MLP neurons of a small language model. Each row is named by its layer, matrix (gate and up: input weights) and neuron, and shows model dimensions 320-447. Each number is 200 + 30 x the weight over its row's rms, rounded and kept within 0 to 999. A neuron's up and down rows have the sign that makes its largest values positive.
Before each neuron's rows, "fires after" lists the tokens most often just before its 100 highest values on Wikipedia text that the model never trained on. A number after a token or word is its count.

fires after: " " 77, "–" 5
L5.gate397,171,195,177,210,228,215,191,185,155,219,209,184,221,219,233,154,178,195,194,205,174,216,214,223,214,188,173,233,189,157,172,218,199,229,183,191,180,178,259,210,201,200,181,176,165,207,178,173,191,192,206,203,189,205,184,208,257,213,190,192,236,162,218,193,152,190,189,184,184,222,225,247,141,212,161,190,154,267,192,210,235,226,158,183,200,195,198,227,238,177,166,155,183,194,178,196,213,168,209,192,231,214,159,196,200,259,224,177,227,234,179,214,227,239,213,171,225,206,182,201,166,208,171,180,159,206,249,217
L5.up397,216,209,123,245,195,212,212,189,219,172,184,163,199,186,253,222,264,146,188,218,182,236,155,156,251,156,196,166,163,217,182,220,167,233,162,179,162,235,216,267,230,164,199,191,212,190,172,176,262,198,186,177,203,209,202,226,256,180,175,189,176,223,225,216,182,203,166,110,212,195,239,178,143,203,197,176,176,242,213,209,216,207,238,159,239,217,167,141,211,221,220,214,183,229,188,196,173,201,198,166,200,163,244,197,202,193,232,211,212,174,163,181,218,182,183,262,167,189,174,160,205,176,207,148,186,166,239,193

fires after: "." 45, ".\n\n" 16, " and" 9, "==\n" 7, "," 4
L5.gate2056,189,207,195,242,173,199,164,188,196,195,167,173,233,147,183,205,172,194,158,197,201,220,193,217,201,250,224,212,233,217,178,242,189,226,204,192,224,149,228,217,219,196,177,139,196,194,216,193,223,235,190,155,257,194,159,195,215,197,183,199,164,183,283,225,189,211,212,219,185,142,218,120,220,213,203,230,171,224,157,215,164,244,191,146,207,243,165,189,195,250,217,230,221,236,189,164,204,240,204,191,210,195,247,210,201,222,143,267,207,217,205,209,228,224,206,242,193,205,186,187,197,177,197,219,210,251,171,198
L5.up2056,186,165,205,208,142,266,128,227,224,166,234,188,199,152,191,168,141,226,152,214,155,227,201,183,189,254,204,223,225,251,151,220,169,228,271,204,209,186,190,287,172,217,186,182,169,169,149,184,181,237,190,168,182,224,167,193,269,230,186,254,157,215,213,234,192,212,217,238,166,138,189,165,214,211,214,223,188,233,193,214,164,200,175,198,196,192,231,187,189,188,243,194,245,257,217,206,194,240,196,174,240,256,226,206,154,234,187,247,212,195,185,203,173,248,185,218,216,197,156,158,212,207,231,231,204,255,198,213

fires after: "," 19, " \"" 9, " but" 9, " and" 8, "." 7, ":" 5
L5.gate388,184,160,198,177,216,204,203,253,202,243,190,195,236,211,215,250,204,195,218,202,207,186,151,191,257,184,170,253,259,199,168,226,179,174,223,174,226,182,205,244,174,213,222,201,181,217,215,181,141,223,198,196,225,225,230,212,232,217,175,227,201,206,209,250,204,157,187,243,178,255,217,224,186,187,193,157,202,222,186,177,194,204,197,185,228,180,230,205,130,221,221,207,177,185,228,239,199,168,199,233,212,202,171,178,145,206,221,172,234,179,196,220,206,178,218,210,169,226,166,184,143,170,233,189,197,175,227,223
L5.up388,224,219,191,230,208,161,189,206,238,203,220,209,198,193,189,229,182,157,221,226,182,228,240,221,182,199,168,201,243,196,216,162,213,278,176,239,205,161,176,187,231,175,230,232,225,219,227,190,138,201,182,261,188,207,155,173,184,178,171,217,211,222,198,237,204,168,226,163,202,207,202,176,160,160,177,200,210,199,148,227,153,231,156,271,192,189,186,200,226,221,199,163,215,238,238,168,174,164,172,211,211,188,195,221,193,200,190,188,245,123,218,185,190,147,187,217,196,160,147,217,170,197,252,201,217,214,182,159

fires after: " " 28, "-" 8, "–" 6, "th" 5, " mid" 4
L5.gate1423,217,195,235,195,177,285,271,226,198,169,199,219,228,173,222,166,197,205,234,229,191,171,202,211,156,143,194,186,223,211,215,207,235,184,221,206,217,193,245,227,230,196,173,221,236,205,259,239,151,205,189,229,189,214,222,276,183,209,255,232,209,239,197,221,210,225,212,202,172,176,162,244,183,202,207,240,218,158,200,153,201,211,217,175,226,193,173,188,161,155,132,172,167,221,229,164,176,190,156,210,207,155,178,175,244,174,177,185,186,212,170,201,176,167,194,194,199,155,194,182,209,168,176,201,236,236,244,235
L5.up1423,131,200,251,229,156,196,231,193,203,212,209,213,184,166,246,204,198,186,190,224,235,235,179,234,202,206,173,161,235,186,182,179,272,145,218,213,225,181,208,198,264,247,198,227,253,186,216,227,141,234,189,186,200,248,229,221,159,182,206,224,215,217,179,217,217,257,186,181,172,216,143,186,185,180,194,172,189,183,229,213,245,198,201,243,244,250,222,190,183,193,197,178,155,190,211,205,181,228,154,197,212,230,231,198,233,159,260,247,154,242,188,220,128,205,192,248,185,177,212,185,183,177,151,157,240,169,203,154

fires after: "-" 46, ":" 6, "==" 5
L5.gate1180,183,146,133,181,182,227,239,245,162,215,222,188,225,220,220,184,206,197,215,160,197,218,202,183,247,171,195,259,209,170,211,196,218,207,141,223,178,233,152,192,206,211,254,138,235,214,235,184,167,228,173,206,172,195,197,235,220,203,124,261,249,207,171,209,193,172,241,177,163,175,244,244,212,255,193,229,211,216,225,171,206,155,178,158,202,229,173,183,201,166,197,209,217,212,195,198,179,194,176,174,205,157,203,191,270,233,220,190,192,153,192,237,185,209,213,159,251,194,146,166,205,242,221,169,238,220,209,203
L5.up1180,198,140,208,207,193,239,226,160,206,209,222,236,195,170,227,210,163,185,206,191,265,258,214,186,225,264,178,169,202,198,161,201,243,184,193,161,193,185,243,166,237,201,200,199,186,261,191,182,125,207,246,163,204,161,167,164,223,189,203,194,225,234,164,201,190,165,248,182,230,218,247,169,197,199,193,180,234,176,237,194,201,222,187,218,196,177,148,209,180,123,244,230,178,197,226,206,148,202,253,167,199,223,216,188,178,191,152,194,137,188,231,198,194,213,236,205,239,183,204,195,177,236,168,177,214,134,212,139

fires after: "==" 42, "|" 25, " |" 13, "===" 5
L5.gate1971,175,199,228,210,194,179,219,221,178,238,206,201,188,252,182,149,229,118,174,160,245,263,239,212,135,165,188,192,226,244,176,258,202,264,240,182,154,215,196,215,172,173,183,120,203,264,189,200,195,189,215,191,192,209,251,178,186,255,215,218,210,173,158,164,193,179,176,243,224,241,251,202,201,150,158,207,224,239,254,198,130,205,224,156,226,206,200,156,200,182,159,158,203,162,170,202,246,257,155,199,188,226,161,192,208,218,150,199,233,174,181,203,207,202,195,159,201,262,197,217,160,192,220,203,191,169,177,188
L5.up1971,208,188,224,220,182,197,232,204,230,213,161,232,247,265,179,236,233,133,202,193,178,199,213,196,224,246,223,215,217,215,200,170,190,171,234,200,220,276,178,198,183,194,201,235,259,229,226,168,219,226,207,180,226,163,181,187,204,212,221,219,199,205,184,189,216,167,171,242,189,187,217,203,214,209,162,210,147,160,222,181,232,165,223,210,237,180,193,164,181,232,217,173,192,170,193,152,177,198,195,186,181,172,186,188,225,178,169,226,228,158,185,241,166,205,194,210,233,163,190,222,211,169,168,209,191,216,138,161

fires after: "2" 28, "1" 24, "0" 12, "9" 12, " " 11, " in" 4
L5.gate2155,199,199,199,174,143,261,204,218,215,197,187,137,203,190,194,211,212,217,193,194,190,218,217,216,177,171,211,229,192,209,166,174,289,194,190,252,183,235,215,228,209,185,184,194,204,210,218,184,183,136,207,211,256,230,210,184,216,187,166,245,236,206,175,213,229,163,207,158,181,207,194,166,167,179,189,242,243,214,188,193,190,140,220,161,216,160,241,153,239,188,170,216,170,186,168,156,256,171,154,182,146,215,233,140,170,175,171,171,178,197,210,197,138,204,186,236,161,203,168,104,172,222,158,161,166,207,188,198
L5.up2155,245,195,186,181,212,245,180,291,269,191,188,181,256,176,196,139,180,177,199,212,153,171,187,200,190,212,225,204,174,157,227,210,259,176,214,200,196,152,205,222,231,195,235,186,195,244,200,185,158,204,218,182,265,204,157,227,160,161,166,176,178,186,178,177,214,192,203,291,157,201,192,174,174,139,159,192,227,184,186,138,196,220,231,228,172,189,195,232,210,219,164,232,137,211,185,211,248,243,151,199,183,177,168,203,204,163,229,187,177,231,212,186,157,157,188,243,169,235,207,229,210,182,184,161,235,202,209,155

fires after: " " 23, " |" 18, "1" 7, "7" 7, "4" 7, "2" 7
L5.gate1052,138,243,198,188,254,156,258,199,238,180,249,191,224,204,226,163,242,161,214,263,214,215,171,194,208,156,249,206,220,169,189,183,224,213,181,215,197,184,178,229,266,143,208,219,180,247,241,183,244,191,157,182,170,226,149,199,172,187,189,215,176,183,206,231,184,206,165,187,218,222,149,162,200,189,184,205,201,183,190,198,190,222,239,237,216,158,129,157,208,133,217,164,214,174,215,207,187,200,211,178,212,168,182,179,233,157,203,224,197,229,184,186,220,195,230,213,155,200,252,280,199,146,217,165,243,196,156,235
L5.up1052,223,279,229,223,264,193,261,188,215,201,208,211,208,204,162,180,198,168,169,228,174,187,255,208,245,135,160,258,174,197,186,210,258,170,260,241,201,217,208,210,186,197,213,170,133,206,181,263,182,216,157,221,233,177,167,151,181,199,237,219,191,242,169,242,217,208,224,205,181,234,220,159,194,219,203,181,213,209,194,162,181,193,175,229,209,159,158,189,213,199,193,162,231,172,245,191,201,188,224,166,178,176,189,211,247,229,177,172,220,240,177,196,192,168,174,191,246,128,227,189,195,190,208,206,184,179,183,276

fires after: "2" 30, "1" 26, "9" 11, ".\n\n" 8, "0" 7, "8" 4
L5.gate654,165,187,170,130,170,202,194,221,155,195,195,182,220,228,196,184,213,231,251,176,183,193,198,210,147,276,209,215,234,217,208,220,164,158,177,205,212,178,200,207,272,217,215,163,200,221,211,178,201,264,222,206,178,203,224,147,220,195,207,212,212,225,243,230,216,164,193,199,250,217,198,201,190,172,195,182,224,208,220,153,205,188,233,172,203,147,252,149,241,241,217,205,203,172,178,211,226,197,186,243,153,174,181,207,181,235,209,143,202,190,227,187,187,211,183,146,132,252,201,191,192,213,155,189,182,225,179,246
L5.up654,204,241,250,175,211,171,200,195,231,188,237,176,212,134,227,217,187,213,158,202,147,210,146,194,194,238,203,201,181,215,188,161,210,240,258,241,192,210,198,190,167,182,176,255,198,212,201,207,222,155,222,194,226,194,216,236,210,228,250,178,198,197,162,212,261,172,161,198,184,186,216,158,174,224,191,221,224,204,193,204,176,210,210,210,220,207,162,220,214,152,186,212,195,223,193,212,204,242,186,201,199,212,192,223,204,202,191,229,212,213,210,164,199,236,189,209,193,250,191,165,191,154,196,212,133,234,193,157

fires after: "." 46, "," 22, " that" 7
L5.gate159,180,182,197,205,204,180,200,150,220,238,152,197,144,201,205,160,173,210,183,167,197,216,189,152,181,168,229,209,191,247,209,176,170,227,167,219,177,222,182,208,193,244,207,177,167,210,179,233,222,225,245,225,245,221,197,208,225,225,127,218,200,162,205,214,202,159,210,243,153,196,211,217,202,166,181,215,169,140,209,176,246,198,211,236,226,193,248,176,186,204,194,209,175,206,138,198,216,232,174,152,198,162,229,224,176,237,181,188,190,148,223,184,186,191,163,226,155,176,190,188,165,225,231,166,134,209,226,211
L5.up159,179,178,181,233,191,262,207,289,212,204,250,184,204,202,196,163,203,173,286,202,233,152,189,193,173,229,211,229,243,184,215,206,203,220,157,259,237,247,192,153,229,180,184,165,194,179,210,217,201,176,165,185,234,232,159,173,203,140,197,264,201,225,166,285,176,219,144,175,238,191,218,171,168,211,213,170,187,192,140,216,198,180,210,165,201,156,188,191,208,200,226,178,228,186,199,242,177,196,207,244,229,221,224,248,138,189,226,127,215,199,185,180,211,206,193,220,218,159,162,204,226,214,210,228,161,210,166,231

fires after: " the" 32, ".\n\n" 18, "==" 7
L5.gate3,136,253,190,180,217,174,142,158,134,232,164,217,256,247,224,249,166,124,191,128,183,238,231,147,237,187,151,200,184,253,214,225,170,265,274,208,198,244,151,224,228,162,218,191,126,235,213,244,142,252,210,228,227,218,216,204,207,212,173,216,178,237,228,221,208,222,199,183,154,224,258,231,244,232,207,235,155,131,250,210,180,180,151,214,200,204,258,202,239,195,197,230,232,177,203,223,206,210,178,202,194,162,215,204,188,193,201,217,160,191,223,217,163,237,178,217,171,207,227,191,242,199,209,236,160,153,232,185
L5.up3,149,261,184,222,214,222,225,146,168,184,189,203,196,229,178,179,173,164,270,157,198,171,274,193,159,206,170,238,230,202,222,173,258,210,179,211,194,191,222,223,195,196,194,225,188,213,182,211,214,222,218,168,140,200,199,194,206,160,177,185,164,223,169,209,194,240,195,224,207,204,204,146,194,246,214,225,203,199,271,177,119,206,242,176,218,161,207,212,248,193,181,156,220,198,167,226,189,203,224,189,209,216,207,182,171,225,163,234,194,199,197,156,205,221,211,233,211,213,163,221,175,165,196,190,223,166,187,219

fires after: " |" 35, ":" 13, "." 6, "|" 5, "," 5
L5.gate628,275,215,194,235,167,175,180,189,197,189,243,231,191,267,224,174,229,206,163,194,175,235,168,197,150,188,179,191,187,174,211,223,192,224,197,233,216,223,229,161,253,196,235,201,185,238,121,199,188,184,206,160,231,197,165,218,198,195,248,223,190,187,257,210,186,198,185,169,190,240,200,238,178,199,194,225,180,170,197,180,180,211,185,184,179,140,243,247,211,113,203,194,239,221,163,202,273,180,222,207,198,179,184,223,235,219,230,141,204,171,217,180,178,209,196,224,231,178,196,185,185,199,246,187,224,194,209,244
L5.up628,212,174,210,228,244,260,203,212,193,199,233,224,196,212,226,141,224,201,188,168,190,219,205,185,153,195,153,182,176,187,171,188,192,216,203,217,216,219,201,193,201,258,207,192,169,257,218,197,212,198,218,145,238,169,165,235,191,194,256,211,211,251,158,175,209,217,214,210,238,142,223,229,198,174,192,157,232,182,232,275,166,204,213,215,185,191,189,202,200,128,216,195,235,231,197,150,233,205,183,245,160,236,188,184,203,152,228,180,129,206,234,224,187,188,190,200,224,175,246,164,208,174,210,211,252,174,178,237

fires after: "," 33, "." 16, " that" 5, " and" 5
L5.gate602,164,160,231,206,151,195,201,250,176,229,202,201,159,213,212,213,209,290,194,175,215,186,180,218,230,238,238,246,232,249,163,191,223,278,164,214,175,200,222,186,184,200,132,204,195,211,235,202,271,178,207,188,257,222,186,195,159,165,189,267,186,201,194,249,165,177,147,216,198,229,223,165,172,228,208,213,213,186,180,185,173,207,225,119,208,151,239,217,114,196,197,230,172,222,208,245,168,221,241,149,228,229,168,265,216,174,205,175,196,231,196,219,215,209,211,176,173,187,191,198,166,216,186,212,201,191,139,173
L5.up602,175,218,229,210,218,212,190,215,178,141,176,142,192,173,200,181,192,126,281,121,193,220,227,219,217,254,205,213,209,188,163,183,170,173,142,164,189,185,216,170,214,176,205,254,175,188,212,195,157,201,183,232,186,133,187,147,207,186,199,217,184,206,218,217,208,218,159,256,210,239,196,180,173,135,188,217,182,166,203,155,212,167,243,235,228,224,177,230,168,210,190,179,167,196,213,234,215,198,238,217,241,254,159,220,184,168,210,234,215,170,183,239,155,183,213,232,214,155,140,257,195,214,215,265,188,184,192,216

fires after: "," 47, ")," 4
L5.gate1435,141,260,203,183,208,170,186,212,202,190,232,210,253,221,260,259,221,207,219,256,228,164,208,164,202,208,241,187,202,191,194,257,206,164,260,202,211,255,229,137,199,154,256,220,146,250,192,240,170,247,167,192,179,201,157,184,260,158,163,133,253,198,213,153,165,224,204,203,193,241,213,227,180,190,218,225,200,210,207,211,159,222,208,194,209,227,199,165,148,193,181,192,215,170,241,196,233,235,198,166,190,275,153,189,267,248,218,213,221,229,195,193,176,179,214,256,177,211,189,201,194,183,198,148,149,202,158,155
L5.up1435,166,213,194,152,204,189,179,191,195,219,208,177,236,111,228,155,220,162,205,193,178,216,239,172,176,160,178,202,179,194,160,232,216,188,170,203,186,233,221,140,236,186,227,205,237,185,178,198,230,236,189,268,216,196,193,245,249,200,152,215,206,217,168,242,169,162,168,136,186,236,180,215,216,249,177,188,196,213,187,224,188,219,167,201,200,236,256,217,219,252,191,202,168,288,260,167,216,188,201,162,187,207,118,231,144,207,173,200,195,222,178,209,225,201,196,213,191,167,188,200,194,230,189,230,200,196,199,189

fires after: "2" 29, "0" 20, " " 16, "9" 8, "-" 5
L5.gate2025,187,186,210,183,151,166,228,202,218,193,174,130,192,198,206,184,159,216,184,187,197,172,159,120,198,211,138,221,241,204,207,192,225,152,185,242,175,212,203,159,194,200,186,137,183,202,244,168,227,152,193,197,193,234,178,222,223,201,180,158,211,219,195,216,222,216,222,127,219,173,202,221,244,165,184,146,155,210,205,229,206,202,206,195,191,200,215,237,196,192,228,215,236,239,191,175,216,167,234,252,209,226,136,146,197,237,209,188,229,156,213,222,176,206,200,216,161,193,213,153,198,176,221,216,234,183,242,225
L5.up2025,244,193,247,259,215,164,139,197,192,242,180,209,199,148,199,193,220,226,184,145,208,180,177,177,176,225,250,145,241,168,162,173,180,207,153,195,166,251,258,165,187,145,203,218,223,234,230,162,156,242,186,190,226,179,184,212,190,176,205,197,166,194,214,206,212,162,196,217,225,233,212,206,211,211,210,236,198,218,282,243,189,184,194,209,217,196,200,201,188,205,219,219,244,205,171,134,193,189,219,190,165,181,150,220,185,190,164,265,204,202,203,210,189,166,215,163,147,163,178,163,174,199,230,215,214,185,185,185

fires after: " " 54, "1" 8, "0" 5, "." 5
L5.gate1598,194,214,198,231,265,219,210,256,177,216,224,135,197,260,214,210,134,244,141,213,191,157,214,254,199,218,203,225,212,203,188,195,177,247,226,165,169,181,255,174,175,151,226,156,152,199,140,184,214,196,210,190,202,172,212,202,167,206,215,183,219,222,215,194,153,186,191,193,208,237,198,237,214,188,183,150,238,237,180,209,212,209,213,225,200,186,181,176,233,194,212,240,210,212,208,223,191,206,208,211,187,185,178,157,188,277,225,217,213,221,205,163,166,273,219,190,244,202,203,176,163,175,152,237,212,148,185,195
L5.up1598,170,179,154,177,229,212,222,163,183,208,178,271,169,188,189,180,223,203,178,276,233,198,178,199,232,181,222,207,246,192,165,239,173,160,217,153,246,205,182,205,163,242,197,222,221,163,211,188,181,195,234,198,177,225,201,177,158,212,172,228,181,211,233,125,232,169,158,242,201,197,176,189,190,150,246,215,185,201,149,222,215,233,260,200,143,207,185,147,238,151,221,216,161,205,178,242,186,187,262,166,147,155,202,193,231,191,232,215,192,277,178,197,246,183,230,183,205,193,180,149,154,239,154,219,187,220,165,161

fires after: "2" 43, " " 25, "," 15, "1" 4
L5.gate1823,254,212,174,162,224,153,242,189,172,204,226,166,199,201,181,248,148,204,214,130,189,239,205,176,203,283,244,166,201,227,216,170,193,199,227,160,135,213,237,162,186,148,168,224,247,238,192,201,234,116,271,163,190,225,247,170,204,194,204,186,222,227,183,190,214,145,243,185,207,219,191,208,215,119,206,240,176,205,212,187,207,225,253,151,195,212,179,160,206,157,206,207,154,168,223,189,175,161,204,242,181,201,206,184,223,192,220,177,217,265,151,218,202,152,211,217,201,178,168,180,155,233,152,191,237,168,167,234
L5.up1823,184,165,218,217,237,173,238,210,194,238,231,176,210,213,207,234,165,183,186,207,189,236,116,191,193,206,193,170,159,160,204,220,181,206,186,223,224,158,194,193,173,129,184,250,219,199,192,180,233,197,231,213,157,197,183,251,173,173,193,198,178,207,208,200,201,184,206,205,134,201,195,203,213,181,259,214,197,167,175,180,197,225,209,227,195,213,232,197,174,183,234,234,206,285,191,202,134,208,146,213,182,198,199,197,222,215,176,198,183,195,198,183,209,219,215,202,293,193,181,164,230,188,215,231,174,183,205,195

fires after: "," 26, " and" 10, " but" 9, " to" 5
L5.gate1731,195,192,212,243,208,232,153,189,204,166,175,132,207,173,225,212,192,207,172,163,158,202,203,204,219,165,233,209,193,237,227,220,215,227,237,223,215,197,183,283,258,223,215,201,236,173,207,180,163,249,195,217,165,162,215,200,241,238,175,180,219,158,180,232,215,242,167,186,197,223,232,152,221,218,221,206,208,173,241,184,159,157,178,208,164,246,221,186,208,218,193,220,215,227,167,181,240,184,214,156,202,176,183,227,167,180,184,240,174,154,215,199,201,211,197,204,210,238,198,197,161,199,179,170,186,179,187,166
L5.up1731,190,253,215,186,247,170,206,206,222,211,217,240,248,188,196,208,230,195,207,185,192,185,207,237,209,266,230,195,192,178,194,222,183,163,184,239,164,177,180,233,188,184,224,196,181,297,213,187,278,169,150,204,194,126,201,238,192,214,154,191,190,126,197,244,164,204,180,165,221,209,178,164,210,250,255,195,200,223,243,212,186,209,182,199,174,174,170,197,268,171,234,201,229,193,165,234,176,259,183,190,150,198,194,231,172,242,153,256,221,199,215,221,197,242,223,219,209,248,222,175,155,152,198,216,175,174,181,195

fires after: " in" 30, " of" 10, "," 8, " to" 7, " W" 4
L5.gate831,216,194,196,203,162,165,236,232,179,268,165,191,214,259,163,182,185,202,221,198,154,239,233,119,186,277,144,218,194,242,171,214,173,227,207,224,177,260,251,217,209,158,216,239,175,198,189,187,200,206,141,261,239,179,203,198,234,196,158,240,203,167,161,206,198,182,197,238,154,216,247,191,217,207,167,184,200,191,219,161,165,250,220,187,225,156,197,238,226,170,222,230,155,195,210,254,291,143,190,190,144,163,247,177,164,219,185,215,201,198,194,228,217,164,213,164,194,221,186,215,164,220,161,224,161,177,182,195
L5.up831,211,160,220,221,222,193,173,185,177,175,268,231,188,216,189,240,221,206,235,156,194,143,218,216,213,242,211,220,153,176,179,185,164,218,163,187,226,157,227,165,154,189,183,203,189,216,175,187,214,212,209,212,217,180,166,177,161,221,199,172,191,199,230,241,214,184,194,212,190,234,196,183,174,185,220,196,227,108,172,178,209,224,201,219,222,223,141,218,196,220,189,205,215,189,163,240,197,165,156,186,222,216,197,217,161,213,172,223,186,209,185,199,181,213,297,192,251,207,206,196,191,206,223,177,147,238,196,197

fires after: " " 84, "–" 7, " (" 4
L5.gate1978,216,212,212,196,177,229,237,178,190,261,227,171,194,178,182,272,144,210,160,177,175,163,166,229,190,215,190,181,219,205,217,145,231,185,178,221,193,233,202,259,193,211,250,224,191,229,193,198,230,179,222,221,139,203,166,210,181,153,191,163,198,198,214,192,213,278,228,195,186,175,211,205,206,157,119,208,232,208,221,243,167,194,248,160,255,179,219,187,148,132,191,190,182,229,201,226,184,205,206,209,209,149,177,203,220,186,168,222,187,212,235,246,182,162,189,221,234,186,165,198,165,216,122,216,160,201,193,218
L5.up1978,216,234,188,181,157,190,224,222,217,219,213,140,186,177,204,235,190,170,177,202,194,189,178,209,196,185,212,209,220,248,236,180,214,175,165,187,175,241,217,208,204,209,193,196,204,198,221,221,205,189,237,213,155,245,187,224,208,221,190,246,175,182,245,194,230,233,189,179,183,211,221,212,198,182,150,146,183,208,233,282,194,194,231,150,251,184,196,178,202,166,222,187,152,225,254,262,163,164,249,191,231,145,218,193,226,184,212,211,218,193,231,220,223,174,179,205,229,247,146,203,199,208,174,213,156,183,179,271

fires after: " " 32, "1" 14, ")\n" 11, "–" 6, " (" 5
L5.gate2111,245,186,174,245,232,209,200,245,198,240,218,207,201,214,168,221,190,220,182,225,213,183,249,219,158,184,243,187,214,243,217,173,287,208,175,213,160,216,231,201,217,185,188,186,201,190,234,149,231,242,172,220,216,236,236,211,216,170,180,200,231,130,230,179,216,182,162,158,198,213,208,180,188,203,174,243,171,218,207,299,254,241,216,218,167,189,211,208,176,214,153,191,196,171,231,203,310,214,185,148,232,204,142,197,169,197,231,213,208,192,203,193,158,195,201,245,267,220,220,212,241,251,234,212,210,192,180,137
L5.up2111,212,165,164,196,191,282,171,189,201,202,220,175,183,205,200,206,263,199,182,228,197,185,198,250,204,166,214,188,142,232,188,215,247,198,161,188,197,177,208,236,206,211,145,194,210,166,239,164,249,227,176,177,187,213,202,205,161,215,180,203,220,183,231,192,234,207,150,171,153,233,146,204,193,237,156,185,200,178,214,261,254,235,195,150,162,206,193,232,217,148,190,196,154,202,168,241,199,192,193,204,201,202,184,167,177,269,236,193,206,250,174,221,210,178,222,213,210,246,154,221,160,241,166,144,131,207,229,243

fires after: "==" 64, "===" 16
L5.gate1571,196,233,218,157,232,207,248,198,203,234,179,226,208,180,193,215,239,185,160,194,199,238,212,118,189,245,214,174,179,182,186,216,197,200,158,192,131,216,220,219,212,198,186,200,207,200,217,206,156,196,226,203,205,214,215,191,235,218,205,216,227,226,189,200,204,211,235,212,203,165,239,168,178,221,154,229,205,240,195,159,196,170,209,185,272,213,143,218,219,130,223,215,187,231,250,219,215,221,189,203,174,230,212,157,173,241,194,241,159,231,183,185,108,193,131,161,194,165,158,192,198,188,215,178,225,226,200,210
L5.up1571,215,276,191,189,165,197,246,170,178,220,174,215,193,187,181,227,215,195,190,224,227,250,269,153,182,226,208,180,216,169,206,212,223,153,196,146,170,207,152,247,216,184,165,236,209,145,173,212,224,228,172,208,159,201,220,176,210,203,233,138,216,218,230,206,151,211,224,216,171,180,213,177,216,223,163,220,195,210,219,171,188,85,202,187,225,194,203,224,227,169,202,179,194,203,239,215,194,180,204,198,228,202,274,164,193,262,187,188,196,174,155,202,177,212,166,188,171,199,193,225,213,176,221,229,242,166,187,209

fires after: " " 57, "°" 9, "1" 6
L5.gate129,228,214,217,210,204,222,225,201,189,195,202,234,197,259,215,173,202,213,205,106,154,239,215,200,171,214,206,202,222,217,247,205,211,201,132,201,180,199,194,227,177,233,148,186,207,220,207,160,214,156,203,194,186,194,184,207,202,229,225,239,201,194,167,130,217,191,168,177,162,152,183,123,231,204,181,216,227,211,128,166,238,200,192,146,206,231,173,179,219,167,194,175,217,175,218,208,181,217,209,176,187,181,212,188,217,221,170,265,182,223,161,122,205,216,187,213,209,215,200,200,180,242,208,178,235,261,240,136
L5.up129,191,210,161,187,225,227,153,213,177,218,225,176,186,163,154,175,228,153,222,177,218,201,189,207,186,170,175,208,170,188,260,245,193,215,209,185,191,210,189,259,223,173,238,167,217,165,238,219,197,235,229,231,210,232,198,228,223,238,196,199,170,178,178,193,221,235,133,235,152,190,173,161,197,143,257,156,170,199,193,250,250,225,216,148,182,222,140,208,208,238,190,198,207,189,201,184,186,165,200,172,164,197,167,189,212,231,177,234,167,192,221,216,186,172,189,145,217,204,207,162,150,198,225,132,184,156,199,166

fires after: " |" 36, "|" 14, "2" 4, "ing" 4
L5.gate1281,185,257,229,174,195,211,251,211,192,228,168,204,159,232,161,172,185,248,232,210,238,174,209,203,191,186,160,195,218,148,237,167,195,220,168,160,246,178,242,241,172,214,231,178,208,209,208,191,180,226,168,217,226,236,190,221,198,213,219,223,244,235,228,165,173,171,204,183,212,256,235,216,180,192,203,206,212,216,160,237,132,227,174,236,216,185,122,264,231,158,220,193,207,197,248,260,201,195,148,199,169,180,185,192,202,187,198,221,202,223,206,211,174,207,160,210,200,196,208,202,241,196,204,183,206,192,121,225
L5.up1281,232,255,246,204,221,264,213,217,253,188,193,156,199,207,205,257,173,158,204,242,277,206,193,220,196,188,209,159,215,204,217,186,237,119,219,165,239,197,202,231,213,235,163,217,200,193,179,226,179,233,179,182,161,198,194,160,179,210,161,248,157,199,170,193,232,203,178,163,202,181,208,213,209,167,260,169,232,181,223,152,229,253,251,189,256,165,206,192,163,167,219,160,141,187,152,208,171,150,213,258,195,209,208,213,202,177,224,198,238,199,245,255,189,202,259,196,226,179,241,200,223,200,187,223,206,244,222,188

fires after: " |" 18, "6" 13, "0" 13, "2" 12, "8" 10, "5" 8
L5.gate1758,162,202,220,182,237,213,128,196,167,217,210,242,199,211,221,163,185,205,208,223,250,187,194,171,199,211,203,231,224,140,185,191,217,199,208,212,180,201,236,163,248,203,210,176,217,216,203,186,193,188,200,200,216,238,166,182,209,205,149,244,159,241,202,168,237,130,186,199,151,215,193,230,160,159,198,207,171,209,161,244,162,184,222,202,183,208,215,142,200,261,250,222,189,197,172,202,146,224,233,235,171,210,186,164,177,142,172,225,185,130,222,198,169,166,155,196,176,204,153,178,166,197,179,261,163,207,199,232
L5.up1758,271,217,140,163,223,215,215,175,195,221,172,195,228,207,313,184,169,125,190,177,179,188,166,175,165,209,204,197,206,170,251,175,207,219,178,239,266,214,190,194,166,192,206,195,204,243,215,196,194,216,162,181,199,200,207,208,150,200,222,183,183,193,202,190,253,176,260,218,239,162,198,175,211,155,214,164,201,185,201,223,166,224,178,191,197,189,170,201,220,259,188,242,219,229,168,245,195,222,202,193,197,205,206,178,219,198,230,183,203,283,198,203,226,160,203,191,155,230,178,245,197,152,175,203,191,197,206,200